config.yaml
num_hidden_layers: 16
hidden_size: 320
num_attention_heads: 5
num_key_value_heads: 5
head_dim: 64
intermediate_size: 640
vocab_size: 16384
hidden_act: "geglu"
norm: "rmsnorm"
norm_place: "pre"
norm_eps: 1e-05
positions: "rope"
rope_theta: 100000.0
rope_fraction: 1.0
qk_norm: false
attn_scale: 0.125
bias: "none"
tie_word_embeddings: true
parallel_block: false
init: "orth"
init_std_qkv: 0.0234
init_std_o: 0.0
init_std_up: 0.0234
init_std_down: 0.0
optimizer: "adamw"
learning_rate: 0.00127
lr_mult_qkv: 0.7
beta1: 0.9
beta2: 0.99
lr_head: 0.00675
max_grad_norm: 1.0
warmup_steps: 367
schedule: "wsd"
decay_fraction: 0.693
decay_shape: "pow"
final_lr_fraction: 0.02
batch_tokens: 65536
max_seq_len: 512
doc_mask: true
train_tokens: 546800000
max_steps: 8344
dataset: "wikipedia_en"
MLP neurons of a small language model. Each row is named by its layer, matrix (gate and up: input weights; down: output weights) and neuron, and shows model dimensions 80-175. Each number is 50 + 15 x the weight over its row's rms, rounded and kept within 0 to 99. A neuron's up and down rows have the sign that makes its largest values positive.
Before each neuron's rows, "fires after" lists the tokens most often just before its 100 highest values on Wikipedia text that the model never trained on; "fires in" lists the words (lower case) most often at its 100 highest values on Wikipedia text that the model never trained on.

fires after: " |"
fires in: "3", "2", "6", "4", "1"
L5.gate424:39 89 66 58 33 41 25 45 44 23 57 57 50 75 69 60 48 46 58 42 21 61 40 62 47 48 40 49 72 51 37 43 30 48 78 70 44 35 59 78 40 75 66 52 40 43 36 61 14 47 29 66 79 41 51 30 55 46 27 33 49 45 69 20 31 61 69 32 41 38 35 98 55 56 68 49 44 62 53 51 68 45 61 43 41 63 86 48 43 32 52 51 51 47 49 48
L5.up424:53 35 35 74 50 27 39 42 56 53 78 53 58 11 70 71 31 40 49 59 38 42 51 63 57 54 48 37 27 57 54 51 43 39 37 36 41 48 47 63 50 49 61 82 48 41 54 21 27 57 69 62 38 58 47 55 45 78 61 34 46 31 28 46 29 50 34 49 93 65 63 62 26 48 44 47 19 18 56 55 70 39 58 87 38 54 54 39 43 38 55 52 48 58 51 46
L5.down424:42 85 63 29 50 42 22 50 18 45 44 43 42 78 29 25 52 64 32 51 64 50 49 62 46 48 58 60 71 48 19 41 54 46 60 59 48 33 51 36 57 83 36 64 56 79 47 49 34 64 16 53 54 32 45 32 34 07 52 64 52 58 98 45 76 59 74 61 32 64 57 48 61 67 49 39 79 59 50 72 59 62 30 58 30 49 58 57 84 50 41 41 45 58 46 60

fires after: " |", "|", " December", " January"
fires in: "mf", "df", "7", "8", "6", "fw"
L9.gate262:73 31 63 36 61 17 64 61 75 48 47 60 49 29 37 51 37 39 31 60 25 82 61 47 44 72 52 33 52 55 73 52 20 35 80 65 78 86 88 65 69 30 54 53 42 56 40 92 43 48 27 49 57 22 73 48 50 36 44 58 76 36 70 13 42 44 51 44 45 55 64 65 55 59 41 52 43 60 78 43 57 42 54 67 28 53 53 28 51 48 75 36 33 66 51 48
L9.up262:66 43 70 61 46 49 63 64 50 31 76 67 48 37 51 50 71 54 62 62 52 59 69 70 51 67 27 41 53 42 63 13 48 42 73 41 57 30 40 63 56 39 32 39 55 55 29 37 53 24 64 49 52 40 57 55 43 35 38 70 40 57 58 43 32 43 72 55 45 60 28 53 41 39 51 47 54 44 34 59 60 41 58 40 71 51 63 52 55 52 46 52 12 39 56 26
L9.down262:66 50 51 41 67 62 58 58 63 56 34 46 16 37 60 54 24 30 46 51 37 49 51 70 59 55 66 44 55 63 61 59 48 39 49 75 35 71 67 40 40 63 43 65 68 40 46 72 45 41 42 54 68 53 65 62 52 37 38 38 70 37 73 44 69 46 39 51 45 39 60 65 58 62 37 56 51 72 91 67 57 32 41 66 33 53 37 53 59 59 79 46 53 72 59 43

fires after: " |", "|", " —;"
fires in: "1", "2", "0", "3"
L8.gate329:66 45 79 65 53 48 13 65 36 41 49 50 48 44 48 70 42 35 29 52 21 40 62 56 61 39 50 26 70 43 66 32 33 38 63 58 65 52 59 43 53 37 66 52 48 37 10 47 44 53 18 65 50 49 73 76 67 76 36 48 41 39 59 76 55 56 25 52 47 65 42 29 43 44 67 55 48 31 35 36 63 40 39 60 65 59 56 51 67 63 33 33 34 43 36 59
L8.up329:44 60 75 47 38 65 71 51 63 54 50 51 79 33 69 36 50 61 52 48 40 36 89 44 66 20 52 67 53 32 84 21 22 29 76 44 54 40 52 54 51 42 56 77 35 36 34 27 35 52 30 74 36 43 57 53 58 60 19 49 32 58 46 64 61 55 23 63 80 35 41 39 72 27 61 45 63 55 49 47 42 46 57 47 52 58 35 41 68 72 60 40 47 49 56 24
L8.down329:61 46 56 69 59 12 46 49 59 35 48 57 23 39 41 45 28 40 39 56 60 65 39 62 66 87 65 65 63 55 25 53 57 50 42 49 52 42 51 37 52 36 49 57 62 88 57 69 38 64 41 26 40 41 54 44 60 31 62 75 55 68 44 32 31 57 69 48 17 73 57 54 57 67 47 39 35 46 67 39 50 59 56 38 31 56 72 14 74 23 32 36 45 50 58 55

fires after: " to", " can", " would", " may"
fires in: "be", "use", "being"
L3.gate142:39 39 67 33 55 52 66 56 64 62 48 39 80 49 74 44 45 27 13 39 66 29 42 90 39 62 51 22 50 62 42 25 36 40 35 69 75 60 51 23 66 48 57 62 55 49 46 76 27 84 76 68 26 56 31 38 25 34 44 55 53 32 79 33 37 42 42 44 58 28 46 58 57 75 29 63 52 72 78 46 34 41 56 50 34 56 54 67 26 31 60 30 37 26 31 56
L3.up142:63 30 48 47 66 25 48 52 53 50 46 34 63 43 64 41 39 20 32 73 65 55 34 45 29 85 58 54 68 75 34 80 47 65 43 60 94 43 69 60 45 55 55 47 30 33 52 59 55 99 50 47 55 54 62 55 37 42 62 39 40 65 50 60 72 58 35 32 27 62 61 43 27 39 48 74 47 81 37 41 48 21 64 52 35 57 61 38 61 57 45 62 59 54 57 71
L3.down142:40 92 43 38 43 66 54 54 59 39 27 56 31 56 51 63 41 56 51 63 38 51 59 34 61 25 31 44 31 37 49 21 50 48 80 34 26 56 47 42 42 55 39 54 68 78 58 43 53 09 18 67 61 32 30 63 62 75 40 40 51 47 45 37 36 59 40 52 68 66 57 61 66 50 69 24 59 44 57 44 45 65 47 38 80 43 30 50 45 52 58 37 35 51 45 42

fires after: " to", " would", " can", " not", " will", " may"
fires in: "be", "have", "end"
L4.gate620:32 50 36 43 64 60 75 46 63 41 88 44 50 33 51 35 53 56 53 29 55 35 62 56 37 83 47 44 55 91 79 66 48 35 36 57 68 56 60 46 74 64 43 50 47 36 60 58 27 59 36 55 70 71 57 38 53 31 37 45 48 68 62 68 54 75 36 52 28 70 52 41 21 59 44 42 64 57 49 66 34 25 70 68 28 40 23 32 52 42 36 63 29 39 55 32
L4.up620:54 63 36 70 64 82 59 79 43 43 76 70 58 36 67 47 42 39 19 42 70 65 37 28 36 57 73 23 48 74 44 63 64 35 41 52 43 67 29 34 69 56 59 33 52 78 23 27 70 51 57 26 33 33 27 50 25 45 44 67 53 23 63 49 41 51 76 66 65 23 59 61 33 68 39 57 28 71 53 64 68 39 41 52 59 50 35 53 73 51 60 50 49 55 37 54
L4.down620:41 40 55 54 46 61 39 41 65 21 58 75 59 38 33 62 79 59 56 67 36 63 24 41 24 25 54 44 60 44 37 37 62 24 54 54 48 39 42 14 34 41 67 43 59 51 83 75 30 58 41 40 61 35 47 45 51 42 37 52 53 61 49 65 65 43 47 24 57 52 40 65 46 41 48 68 53 59 53 41 26 55 76 14 55 60 63 78 54 48 53 41 55 42 58 57

fires after: " |", "|"
fires in: "1", "2"
L7.gate423:49 76 50 19 68 25 66 42 52 55 55 65 53 35 68 78 51 50 46 55 40 52 46 64 41 33 19 60 64 19 41 33 71 36 61 42 45 30 74 54 74 56 77 54 41 61 29 70 53 48 48 65 51 24 42 26 36 78 48 49 41 47 30 61 99 63 40 43 48 77 40 28 66 48 61 45 21 69 42 30 74 36 53 54 41 46 78 50 24 59 56 59 51 50 45 59
L7.up423:61 55 76 49 34 12 54 82 29 25 61 39 35 64 63 61 62 44 22 43 35 11 53 25 60 49 57 40 47 50 57 42 26 63 68 42 60 46 60 56 54 19 62 52 61 74 50 33 51 51 34 54 62 54 78 39 57 68 52 41 41 48 45 47 49 20 54 22 73 54 51 52 79 49 66 51 27 61 64 72 53 46 63 34 50 69 70 40 32 44 60 44 31 70 32 48
L7.down423:57 58 50 48 45 63 18 33 30 44 61 42 42 45 32 58 43 60 32 68 68 46 56 29 49 41 31 51 42 36 26 43 50 51 58 58 64 53 34 36 63 47 27 68 47 39 19 49 21 55 56 48 70 22 39 31 68 64 54 54 57 62 68 76 65 38 72 48 49 70 67 82 55 51 59 46 49 48 41 60 63 41 57 68 49 35 40 54 52 13 38 36 45 61 88 56

fires after: " one", " number", " list", " group", " hundreds", " series"
fires in: "of"
L9.gate80:27 46 54 57 36 64 45 41 56 43 69 34 52 61 54 12 43 59 33 66 55 66 54 37 63 24 30 67 34 44 72 47 26 36 54 15 58 16 59 53 49 53 44 63 41 49 69 66 52 64 43 54 57 49 34 35 24 45 43 70 47 63 77 45 38 55 17 64 59 67 22 43 69 54 48 67 46 27 57 38 30 66 61 50 39 53 45 57 67 60 57 46 42 46 75 25
L9.up80:42 54 86 50 34 47 52 42 46 32 70 47 45 80 54 36 28 39 43 45 58 41 64 70 68 43 39 61 44 50 48 67 54 57 66 66 38 56 67 24 50 51 81 45 40 68 42 59 32 35 42 26 51 66 66 38 62 63 61 75 50 39 63 34 67 37 31 44 64 56 42 69 70 61 64 71 40 42 36 54 48 72 47 61 43 15 49 37 51 62 78 59 58 54 51 70
L9.down80:32 54 58 50 47 67 60 53 48 45 35 70 60 52 54 45 72 71 51 56 37 57 63 64 42 45 50 78 52 54 47 37 51 45 64 35 52 66 58 42 34 79 09 45 42 40 37 15 55 71 43 52 50 51 40 36 40 63 58 64 51 32 44 47 39 60 32 71 37 70 23 58 65 70 44 32 25 55 67 54 44 27 48 43 63 60 39 66 64 60 62 27 45 63 60 22

fires after: " the", " a", "'s"
fires in: "most", "more", "largest", "wide", "very"
L4.gate613:38 64 36 57 25 17 33 40 77 32 40 66 25 35 20 33 50 33 34 49 65 39 49 58 70 66 41 51 55 47 58 43 50 52 36 65 58 40 52 57 31 62 77 76 49 50 66 73 36 59 51 52 59 55 16 44 47 61 35 51 39 30 72 57 38 39 57 65 51 44 37 43 66 30 27 74 57 48 61 38 31 55 59 46 56 67 56 26 47 52 18 45 51 35 47 35
L4.up613:55 17 45 48 37 34 54 29 70 51 52 65 54 28 45 40 50 54 44 75 47 53 49 43 72 67 54 40 38 45 56 63 58 37 48 34 48 51 46 52 58 60 49 41 66 41 96 43 34 31 53 53 53 43 25 26 36 33 56 44 63 53 43 55 69 49 37 44 32 55 46 28 71 42 57 62 54 45 56 50 55 62 48 66 55 59 95 50 63 41 46 56 35 61 77 46
L4.down613:29 78 51 48 33 51 76 52 27 16 75 27 28 43 55 44 51 23 50 52 50 56 62 42 47 60 52 41 31 83 19 33 68 61 67 43 13 73 58 66 25 70 60 57 56 43 84 73 29 29 55 29 42 18 30 39 24 35 52 53 58 42 64 53 65 38 71 53 50 45 59 57 56 51 50 51 58 26 63 51 54 47 35 32 38 51 13 37 43 41 51 56 68 22 58 46

fires after: "|", " |", " December"
fires in: "10", "8", "9", "11", "15", "12"
L5.gate116:77 60 40 73 30 48 40 55 53 36 59 58 27 51 71 18 61 35 53 85 40 82 27 34 44 61 37 43 65 54 84 46 38 62 58 72 41 47 43 49 44 48 65 63 46 51 22 45 56 55 32 59 46 31 35 66 25 32 36 28 49 31 51 44 24 46 37 28 32 59 42 62 31 45 41 54 47 39 38 46 49 55 49 48 26 54 53 24 33 36 70 51 48 35 81 28
L5.up116:41 12 62 43 26 58 58 34 67 56 60 52 44 54 45 56 64 49 41 62 44 72 75 42 47 58 74 66 44 62 55 58 64 52 50 28 53 51 53 51 27 43 76 42 61 40 53 73 45 32 63 45 55 39 56 71 70 64 40 57 21 51 64 21 37 46 48 38 44 71 43 62 46 62 05 62 39 44 39 42 65 60 42 47 54 56 68 41 73 48 31 65 35 64 34 27
L5.down116:75 50 57 49 70 42 46 47 67 52 51 54 19 35 58 31 63 44 36 37 59 52 56 23 59 29 39 57 56 29 56 35 43 49 61 41 32 40 41 44 41 74 19 76 57 56 46 34 54 45 35 23 36 61 63 43 58 52 67 77 33 54 60 51 34 60 62 66 64 63 63 36 45 46 46 34 44 49 48 37 53 40 55 43 62 49 60 50 29 50 59 45 60 38 44 53

fires after: " The", " the", "|", "The", " p"
fires in: "film", "team", "game", "score", "patch", "album"
L4.gate97:35 61 36 58 68 62 48 52 75 56 52 82 18 67 57 73 49 64 60 65 72 42 84 65 46 59 47 70 83 45 60 33 49 54 54 48 63 47 64 63 71 35 49 53 33 22 53 69 35 71 77 62 43 57 48 65 56 46 34 35 46 57 60 42 53 39 49 52 64 47 54 49 36 42 69 71 46 41 48 51 67 33 48 23 58 55 31 62 60 38 28 51 53 19 27 47
L4.up97:61 57 55 47 30 32 49 34 74 53 48 59 69 49 44 40 49 83 52 48 48 47 56 63 42 59 56 46 36 52 51 57 30 41 47 46 51 46 54 69 47 78 37 58 61 60 17 18 86 42 44 74 59 33 32 54 72 79 24 52 84 61 47 45 49 79 27 47 16 34 64 26 52 31 57 37 46 25 17 77 63 59 25 41 45 56 52 70 55 67 43 18 57 47 64 59
L4.down97:50 29 47 49 48 69 63 41 57 67 59 50 52 72 40 40 49 24 83 82 64 66 43 49 56 66 58 83 87 43 47 39 48 62 45 55 54 38 64 48 38 29 44 42 47 49 26 64 28 42 67 53 59 84 41 71 52 55 40 53 51 51 64 61 51 41 40 66 84 56 34 57 51 60 50 71 50 61 34 33 46 29 30 46 46 43 39 48 77 52 53 39 45 33 31 54

fires after: " the", " a", "'s"
fires in: "most", "major", "largest", "great", "main", "significant"
L7.gate5:39 34 38 51 39 72 56 35 88 41 78 36 46 55 65 77 58 48 41 65 72 39 33 46 83 62 36 35 68 27 70 37 37 21 46 62 48 42 66 72 65 38 69 65 40 60 66 43 64 51 68 52 56 48 44 51 61 49 24 56 45 49 88 58 70 59 40 49 61 68 60 64 72 42 33 56 46 41 55 41 17 57 47 34 57 48 58 31 59 29 27 40 43 45 70 39
L7.up5:75 64 46 38 44 38 48 47 66 44 50 67 44 25 48 50 79 51 56 59 20 39 42 62 26 30 55 53 52 45 26 64 35 50 36 38 46 69 80 42 76 44 47 53 68 51 34 71 35 50 63 59 81 34 53 20 55 44 60 35 52 69 61 20 72 53 56 45 34 59 33 10 78 70 58 67 49 37 70 42 57 33 53 53 30 49 42 48 41 53 32 84 76 59 50 59
L7.down5:35 44 45 64 48 52 74 69 42 56 41 40 44 67 48 40 57 46 64 48 47 47 58 24 62 67 10 35 31 51 62 37 49 47 58 54 25 38 68 58 42 36 55 50 34 46 68 55 68 48 41 43 46 73 51 55 44 64 41 69 58 43 41 43 46 75 38 45 36 29 52 47 34 59 22 58 73 61 62 55 56 40 41 33 65 54 33 39 29 24 50 33 65 37 85 35

fires after: " |"
fires in: "1", "2"
L7.gate125:71 40 43 47 64 70 37 25 75 58 84 52 42 49 39 41 62 25 51 50 57 37 80 47 67 54 63 62 51 53 41 41 56 68 54 49 51 54 27 35 62 53 36 68 41 56 69 72 47 51 53 22 50 42 62 37 64 79 58 66 42 55 71 37 60 34 17 42 56 69 23 16 34 44 47 50 40 24 52 72 61 44 52 71 45 51 80 57 55 71 70 55 42 37 52 53
L7.up125:69 73 56 39 24 27 66 50 79 37 57 66 44 56 46 59 77 64 71 36 33 45 66 72 35 25 48 68 72 53 46 69 60 50 55 46 41 70 41 53 61 59 54 46 34 38 44 61 30 52 41 34 40 43 54 55 73 41 42 43 34 34 38 40 41 46 53 50 49 58 33 58 46 36 59 67 52 40 36 47 72 39 55 52 24 37 83 65 55 31 17 46 62 53 44 28
L7.down125:44 59 41 51 80 59 22 50 18 51 58 52 46 00 49 38 34 57 55 50 60 52 48 56 57 65 52 50 38 51 40 56 26 61 50 52 48 47 46 50 40 37 46 66 45 64 69 43 44 36 44 40 60 25 33 48 61 45 50 52 35 45 35 56 17 63 57 65 27 80 47 45 47 77 44 52 47 48 65 43 32 47 74 62 66 55 54 59 31 60 44 84 78 13 59 59

fires after: " |", " Team", " was"
fires in: "2", "3", "that", "so", "0"
L4.gate156:57 67 54 61 61 80 48 49 38 45 52 67 49 44 47 67 66 34 57 51 46 85 46 45 34 41 53 59 58 42 73 51 44 52 27 65 59 42 45 68 37 55 95 58 63 46 48 28 33 40 36 42 80 37 63 69 66 61 47 58 41 43 56 70 29 56 55 65 84 52 40 56 50 75 88 49 25 34 17 39 20 63 29 33 66 64 57 46 62 58 44 48 60 33 32 54
L4.up156:23 37 46 56 47 17 25 70 78 49 14 10 61 49 59 36 49 54 59 78 61 37 41 39 84 64 38 51 63 39 85 72 57 43 49 64 52 48 42 43 70 82 49 53 53 60 49 45 30 62 47 44 63 60 24 44 54 46 76 71 34 49 46 50 63 39 79 61 37 41 45 36 37 48 31 60 33 33 53 59 55 38 47 55 31 53 61 38 57 99 35 45 51 62 34 29
L4.down156:55 59 71 38 43 38 63 55 30 60 67 58 26 35 39 12 60 56 43 68 62 52 63 39 68 65 44 49 61 59 23 30 34 49 54 62 77 43 45 36 63 58 58 29 15 46 53 30 37 60 27 54 56 54 59 69 24 54 47 63 50 45 64 53 68 36 36 61 45 47 36 62 40 26 51 78 53 44 40 48 30 30 35 48 28 60 58 38 29 37 48 26 45 27 39 76

fires after: " one", " (B", " P", "B"
fires in: "of", "blang", "paint"
L2.gate546:78 59 62 56 83 60 49 43 66 38 39 54 39 40 37 48 57 60 31 28 33 62 42 51 32 46 41 66 56 67 34 46 50 37 45 87 46 31 24 61 42 27 50 47 67 55 67 75 55 65 57 58 68 65 45 48 57 65 41 67 66 49 48 73 14 47 35 74 41 49 59 56 39 19 50 52 61 66 49 41 36 72 53 31 61 39 61 70 63 36 56 81 65 39 50 39
L2.up546:34 66 61 61 63 56 35 51 59 42 58 64 58 46 46 69 69 38 56 39 24 61 78 32 52 51 43 94 89 51 71 46 29 67 52 75 33 38 46 42 37 62 14 22 55 71 52 53 30 69 63 81 77 44 45 49 69 57 40 54 58 36 87 30 60 45 59 62 47 50 49 62 54 40 33 74 49 61 52 40 47 65 47 36 34 41 51 56 42 50 63 22 39 30 54 47
L2.down546:52 34 48 37 65 47 54 54 56 54 43 15 32 55 23 63 54 72 54 35 35 48 13 51 64 43 49 25 39 53 47 66 41 49 72 34 46 51 21 59 69 75 56 55 26 58 16 64 64 46 64 71 63 70 47 43 69 54 75 45 49 49 54 57 32 39 37 31 71 60 86 64 77 51 62 58 56 52 39 66 91 53 46 36 37 42 47 59 48 66 59 47 52 52 54 42

fires after: " |"
fires in: "1", "3", "2", "4"
L5.gate169:63 49 43 62 25 28 62 79 53 52 46 87 69 51 54 79 52 22 52 71 69 51 30 64 52 42 11 57 40 46 63 58 62 55 71 51 46 60 50 64 66 54 81 51 65 82 27 89 49 54 61 74 65 67 55 60 58 69 56 56 42 35 53 53 29 43 36 59 45 63 26 82 91 61 64 83 35 64 45 70 59 79 48 49 54 56 38 61 55 24 60 35 44 44 65 65
L5.up169:72 25 57 72 35 31 60 46 27 30 48 80 47 46 51 55 68 64 44 61 57 29 59 59 51 72 44 31 50 51 66 63 47 77 70 82 52 63 64 30 68 41 46 32 46 77 42 37 44 55 70 61 61 35 49 68 49 47 56 50 52 41 40 40 71 48 63 41 52 48 50 47 43 33 53 66 53 35 45 56 41 29 46 57 56 57 46 56 56 38 55 12 54 58 53 50
L5.down169:60 38 56 57 45 50 58 46 56 38 66 35 52 51 65 46 47 92 28 53 56 35 53 43 71 23 63 54 72 41 18 43 54 33 54 65 38 31 27 76 61 77 29 45 73 31 51 24 67 58 34 13 50 52 69 56 61 47 35 38 37 54 27 42 49 58 51 88 66 40 56 36 30 68 26 26 60 38 45 58 75 22 43 35 25 42 52 36 16 65 65 51 68 68 70 42

fires after: " |"
fires in: "2", "1", "0", "3", "4"
L9.gate237:36 47 51 61 66 61 45 59 48 58 27 47 47 21 51 73 69 62 53 56 60 45 73 70 41 66 36 43 68 53 60 47 72 44 27 26 73 60 60 45 41 54 50 46 55 56 55 65 37 25 43 59 34 69 67 40 39 54 26 83 55 35 62 28 35 29 73 40 53 71 69 38 30 50 78 18 41 68 55 54 77 60 67 51 52 44 55 62 33 51 58 40 48 58 52 58
L9.up237:12 46 40 65 48 86 42 53 22 60 24 35 74 42 43 72 58 38 47 38 34 47 80 52 71 43 29 57 57 43 52 40 46 60 37 53 53 47 55 40 43 67 54 37 58 63 69 53 51 43 68 84 57 76 46 47 66 33 38 50 65 49 18 43 63 53 51 60 76 55 33 48 32 44 41 58 69 38 57 52 49 51 62 48 50 55 30 69 65 55 22 42 38 49 46 49
L9.down237:40 31 38 44 79 49 57 63 34 71 48 53 59 32 56 35 58 62 38 35 19 38 68 39 38 48 76 45 36 45 71 74 55 27 65 70 62 33 61 36 60 49 36 49 58 44 34 36 65 69 48 40 69 83 39 44 83 76 57 60 47 92 58 48 45 44 38 98 65 40 53 40 31 27 60 50 76 52 45 69 68 31 55 68 55 71 56 39 48 62 49 31 35 60 75 64

fires after: " |", " Team", "|", " No."
fires in: "1", "2", "3"
L7.gate479:73 45 42 51 66 29 35 37 70 39 54 49 52 29 42 19 74 60 55 46 54 30 77 45 55 47 24 56 26 79 79 51 49 50 74 51 66 67 37 80 26 46 69 48 43 41 40 39 40 39 57 67 56 61 49 74 52 48 60 46 43 35 71 47 28 39 21 57 45 73 53 45 52 26 42 54 70 61 53 41 74 37 63 91 39 61 63 53 69 32 65 56 27 35 61 47
L7.up479:70 56 43 50 50 31 34 45 74 36 43 33 39 51 22 24 49 47 62 64 62 33 62 54 60 51 32 58 41 53 84 54 56 46 47 28 71 55 60 70 51 27 50 59 53 35 57 48 36 47 24 55 53 49 55 81 76 32 68 57 30 34 65 60 63 30 20 49 41 70 62 43 60 37 35 58 38 60 53 63 71 27 56 60 52 66 59 75 65 47 55 60 48 25 77 62
L7.down479:60 51 32 65 34 40 65 35 57 36 58 31 38 49 29 33 55 65 56 76 63 40 63 38 58 53 51 38 69 33 28 52 42 30 53 35 51 50 64 45 38 50 50 73 58 60 56 70 55 62 37 48 31 12 63 44 63 50 41 63 50 49 50 44 53 55 53 53 50 45 32 63 71 44 48 61 52 45 51 50 39 28 57 36 34 72 73 25 86 45 38 36 82 74 38 54

fires after: " the", "-", "'s", "|"
fires in: "most", "first", "second", "no"
L11.gate369:29 69 41 51 23 53 66 47 68 45 43 39 55 54 68 34 59 53 73 50 27 47 62 41 76 47 31 59 32 67 48 41 45 38 56 35 32 51 40 62 42 56 64 43 38 67 68 69 52 51 29 68 50 37 48 26 47 66 29 25 53 59 52 35 50 57 42 63 60 55 73 63 98 59 70 54 68 55 58 46 53 38 37 21 63 61 62 47 37 65 66 52 66 32 47 72
L11.up369:33 45 13 46 49 33 60 65 67 50 67 30 60 36 54 61 55 46 44 79 55 67 48 72 52 60 43 15 61 60 25 70 40 58 38 54 40 42 40 63 49 34 33 61 62 26 48 62 54 49 50 41 41 35 46 42 57 31 46 33 61 67 73 43 42 75 56 48 62 43 36 63 55 48 65 46 72 20 79 64 26 64 41 67 56 81 79 49 55 84 49 39 66 49 60 65
L11.down369:59 70 64 47 36 88 29 44 61 45 54 47 76 29 23 64 56 40 41 27 37 32 55 31 58 02 24 67 41 24 45 49 58 43 54 37 64 62 65 29 40 46 61 50 46 42 42 39 55 97 44 54 42 82 53 49 52 50 59 58 43 29 34 58 44 44 55 71 43 38 67 36 46 32 52 58 43 33 42 55 38 72 52 50 35 34 35 47 64 41 41 59 25 44 38 56

fires after: " to", " would", " it", " will", " It"
fires in: "be", "was", "as"
L3.gate591:41 38 21 65 30 51 32 51 47 60 47 54 55 17 34 52 59 43 27 80 61 52 78 61 49 62 39 28 76 71 46 29 61 66 52 31 63 43 59 55 58 27 59 59 57 73 48 54 50 60 76 65 67 56 48 60 58 44 41 52 51 43 53 60 55 48 67 36 43 33 54 51 61 54 64 47 27 19 52 34 31 28 52 40 57 57 70 28 30 52 31 49 08 41 43 53
L3.up591:43 48 39 65 42 30 65 59 61 67 76 73 43 62 21 55 51 64 44 37 78 70 53 63 48 78 54 64 54 65 49 38 48 65 48 40 52 64 61 39 53 68 61 83 60 73 80 57 38 49 42 56 58 44 27 45 66 48 49 65 37 65 82 42 41 36 26 73 64 25 40 36 53 23 54 43 35 62 51 67 46 42 36 32 31 66 47 49 59 34 37 60 48 45 39 48
L3.down591:37 45 48 27 62 50 37 35 46 50 48 28 50 53 74 55 64 37 43 62 07 37 43 70 52 39 62 37 47 50 57 78 60 49 41 71 39 56 45 29 47 33 60 50 38 43 79 67 67 61 52 28 59 44 75 32 27 65 56 22 64 51 51 46 73 56 45 37 55 56 23 77 65 50 42 56 70 30 52 53 56 59 80 41 38 58 30 55 44 64 54 75 69 35 41 62

fires after: " |", " m", " 9"
fires in: "1", "s", "2", "0", "4"
L11.gate488:60 38 35 51 72 48 58 43 69 53 70 27 40 56 41 46 69 56 59 62 29 46 61 35 47 52 62 38 67 53 45 33 69 36 64 31 53 37 74 60 41 60 52 28 53 59 47 89 38 55 16 45 71 86 49 48 34 65 55 49 60 51 65 36 51 29 57 58 38 70 51 27 65 42 57 44 58 60 51 57 68 51 65 51 30 47 66 31 49 65 51 50 39 43 45 36
L11.up488:48 29 71 55 50 44 65 50 43 43 39 33 42 42 79 65 28 38 51 75 58 69 29 36 30 41 47 63 63 37 54 46 74 47 62 42 56 55 38 39 36 25 34 47 35 54 27 46 51 38 46 52 30 16 57 61 50 67 60 74 57 68 47 46 44 28 49 30 63 78 33 61 35 72 50 60 42 22 55 54 53 67 37 28 39 47 78 37 60 45 40 45 39 84 52 53
L11.down488:64 68 04 40 39 43 33 25 22 56 69 38 80 66 16 54 73 40 53 49 28 28 66 49 60 51 49 44 57 87 48 40 41 36 36 65 51 50 71 56 28 46 48 53 37 55 37 52 69 46 41 62 52 58 47 55 62 41 33 44 66 60 61 39 57 57 73 74 66 42 35 42 48 19 66 48 43 58 17 61 61 50 60 38 43 55 53 35 40 49 36 22 35 62 65 39

fires after: " |", " /"
fires in: "7", "5", "6", "8", "11"
L3.gate66:68 75 41 47 38 23 47 46 56 45 56 63 41 49 51 61 57 63 16 56 56 37 62 65 22 43 27 15 60 21 60 31 36 31 55 63 62 09 48 69 48 48 78 45 39 41 74 85 50 37 43 52 63 17 61 75 34 78 46 50 50 54 40 48 22 50 34 38 54 48 53 69 41 44 48 54 46 60 36 48 69 68 53 31 49 58 44 73 77 47 75 24 46 32 36 37
L3.up66:48 60 53 32 34 46 25 62 81 66 80 48 35 67 56 52 79 36 38 77 48 83 58 62 25 40 35 08 63 26 64 61 60 52 79 51 56 45 40 73 43 41 61 55 64 49 81 59 33 32 47 37 33 47 51 54 68 33 57 20 50 53 60 62 19 56 39 36 44 32 62 47 53 32 60 48 68 54 62 32 44 65 47 40 64 48 30 99 57 78 66 22 52 51 77 43
L3.down66:60 27 27 29 60 52 43 53 38 52 45 47 32 53 53 47 30 35 57 25 33 58 41 47 69 51 36 66 80 37 59 29 55 52 77 49 30 66 52 59 57 60 38 43 63 45 50 61 61 56 46 33 44 76 40 52 57 55 31 49 34 41 56 30 47 30 36 62 50 57 20 29 30 58 59 22 48 62 51 64 54 18 33 59 60 57 44 58 43 69 43 31 54 48 54 43